Weights of a small GPT-style language model, trained from scratch on English Wikipedia: capped logits.
MLP neurons of a small language model. Each row is named by its layer, matrix (down: output weights) and neuron, and shows model dimensions 128-383. Each number is 500 + 50 x the weight over its row's rms, rounded and kept within 0 to 999. Numbers have three digits each.
Before each neuron's rows, "raises" lists the tokens whose logits its output raises most directly, leaving later layers aside.

raises: " victory", " win", " loss", " defeat", " against"
L12.down1002:397496571434606544546477515497501463475479587507499466442502542539435483459413611467437466455515470509453497487491546545463474430458510614471493491545531474577404467469501471457537502472571501508464484483526517477557499526586421458579522367563478685585572504455460537515567455469436508467498551527505415462494530447460555552434462468528479535527559536590434512540496478532499682517427475547494590496497454547489463508455435528499554471487531456509496343531381461468620499458450387529419495499510462502480542481521496573532434538508483515571454517522525499533493571602514532483500522504474493497497491468452432511552480424437541481531499490413496539567379455536472551556566435487494502465551490591474489482468481514523451528439567511524521520525497446460508494494450515

raises: "right", "act", "ing", "ras", "ax"
L11.down173:430511584567569426462487519491540469479448435511496513596490463502574482504516533478539521571519455408446374491481425516532506485400483578479589543447423495554508509582554475508597543534494584479533490541496495425512461516463425470477504450571387510580487505453442438546531543532503419486514550459558508459436564420541513443494484541495535410499514530434443401519577414437480542438561540470603585531440583477439484420556439524508559501527408455455485478517426549551476555519494494536498486425382451586486446559424482474566564518431441491477580429494450485576584489566458471536433478473395571513460472451491538443495531512598455553440537455539471669511429517512474555503569410470427478521582539489458507516585387541474461517525463453476549479511500541459457480462495510

raises: "ks", "burgh", "burg", "ss", "k"
L11.down709:451459560537465454554466434489481428537535585543540502525508544517496437492572454514516570490520556530589550426478550506400517507456446529459423577466461471493581466470531494461442488511493425590462437519474530511497486481509428522416409551506516433608469484454479458419518501522494519440434451575540495584494502534586438582513553530468474441495561542540536491520528504500424408509437441405460500499529507475460578497505569564500462500492493551529471519497496487514413403475455552509436550410457548488536553420440586548487483497504519598432553522468549515507457477462551529521423514512555507563409570485478577405580436438525566482539541519583467621468556551455440483484499580521564559579527423482545509456457605471546517427447524619405484577577387508445436503533538521

raises: "oth", "ven", "ices", " Succeeded", "ult"
L11.down770:454474592506531514510523494562542454597492507518502489465574472448545490467455494422448526431489531550480609501385503454474506526471519563539456542511475436460476535485474427495475511566460433446490539537468470438541476481524479483507518508549501433463450493502540435417458475411423448407505532562551485477489514509529568461479525526473576535528484523516418520437433467520523532526539605440599538535476569415570572481498463515553508475554490490453526657469567525537544538409444463569479551524521487496462536617500434534399459520515470484545496437542470565576381518500590579488476561532364521476505507427513495506520628438552504498471470611489525443483479570580495435544582558487485491438496506457586543490496457524465497480434519504431534451427468545470606436547495501

raises: "ory", "ories", "ations", "oir", "ed"
L7.down1225:509511473505379570491533522469570539520584580470531425531526574539531436423478490515402573606465537508494500537462524432472490500461445500462606471494581511582482502455552502539511474425464508538579563506518456528473497594489501518478588649460522458525494480432486481403481478507474580471517480479505585505483527572472485465461471461476435489515505580583542494491496544526482575454456508450605551519476466440407520447494506467461450568536502534500445498442490511563558584541481428543508570515523472422512468458508476497511514593536569569529453497497471519458555593509398459428455524465506462531558468567442482469447550414393499480590484476483455492524491596441537488454451556421500586619489572569455360658476410517540422506468576462496449455465484512433436471470524498

raises: "ental", "ient", "atory", "ent", "ients"
L11.down321:526600511547576496551522531570579443444396519484511557607494524428497540527548519481422401457473471465483419477446567492490558478491445457426506500436470513527509447523503520456475461540466452573422417507521442567499442533418538440500473480447483623490585461581517498490475469537454508547593491485472405422509478461544488551490541458452433511532478498446546502408552454509480602544487502472482495534548493579419546559424340456561397525495550566545426558462483547518446581407495478410514572504475525530468535505517549463480517457546499500487504403501446516464453510514437509555533453403531500572460457524498450447494494554466445562522523418526457478534488580493503532571481491511451467499491468397525495440546603439552513494644528434454514435507538459505539444531475426

raises: "ties", "ta", "ify", "ship", "ange"
L7.down1246:482442519490463536385480489551593574542489566432482559472411519508502482561463484594510548484491438560554534434507444384499569392499481547580523464491508582604545466524461481599442588398571492463469476541479545433439513503429483532475501526462444506455507506581543454524517469524441480466446561442503535618521489526534528489496486518459484467489386536476567489514505482469540529481570542499479471489455503547499614427515447493551427477470570555404532346571495548450468578493547507525494592499494520543444420494453495492583509555434489530447475446504566551493506532493531450494417443486514597450628494515507490546442560560405526553472552546515498497570536502544448609548449469453526584533571553510531527427517518500512528506617515493565435604497471458571483469568549369

raises: "ict", "ible", "une", "ge", "ine"
L11.down769:461512458513420539457502508502523437539437468500527488498441552541526459468482521488514475551443533543476390446467446503485452565480500505477512552523448540493422446503418427508471422428506503632528519558508472532498527482493478586564443489521520488507434472458440501543498526541533468507544465585521439439569366489547503471521583531421459526496605528528513544547459487527511574470515489467433551551471540565538511456467506568493521474492426554489409472400534440542493541353480581457441512531535445542519542535530595519501530482552554497512532506510463459516559518562497458506436470547631477504512493504446581415596561516517530476502484470540476459561515510423625506550505508352517570495382487496486465513454511532470433543469400502464534504515508465437505450485592442

raises: "line", "by", "go", "to", " average"
L7.down960:509505542506514489455528583553499490560398472503519447630497443446352491441545487539565452547430450571532466453445483547528485528576456511613475448472468546477425519478479543544512477493568481574452464485485472517560555497495541508518476487467471495602503378463402436557525508501452478450544482612574506603573556500489525473523485506544531548420447596562520527514547502619506456487476487424459474449425504440501501494499429477586452453534491411526500517560547466457458566488567455464489472522480536529533476481491491535528533559443557515500497458537538479516530465437580468414446470515516485506495566533403535532521481556502525552568537479552536534588493462449512630447522460574516545426554535531410481535536506485568484575603499458549433494350494502448488492512513437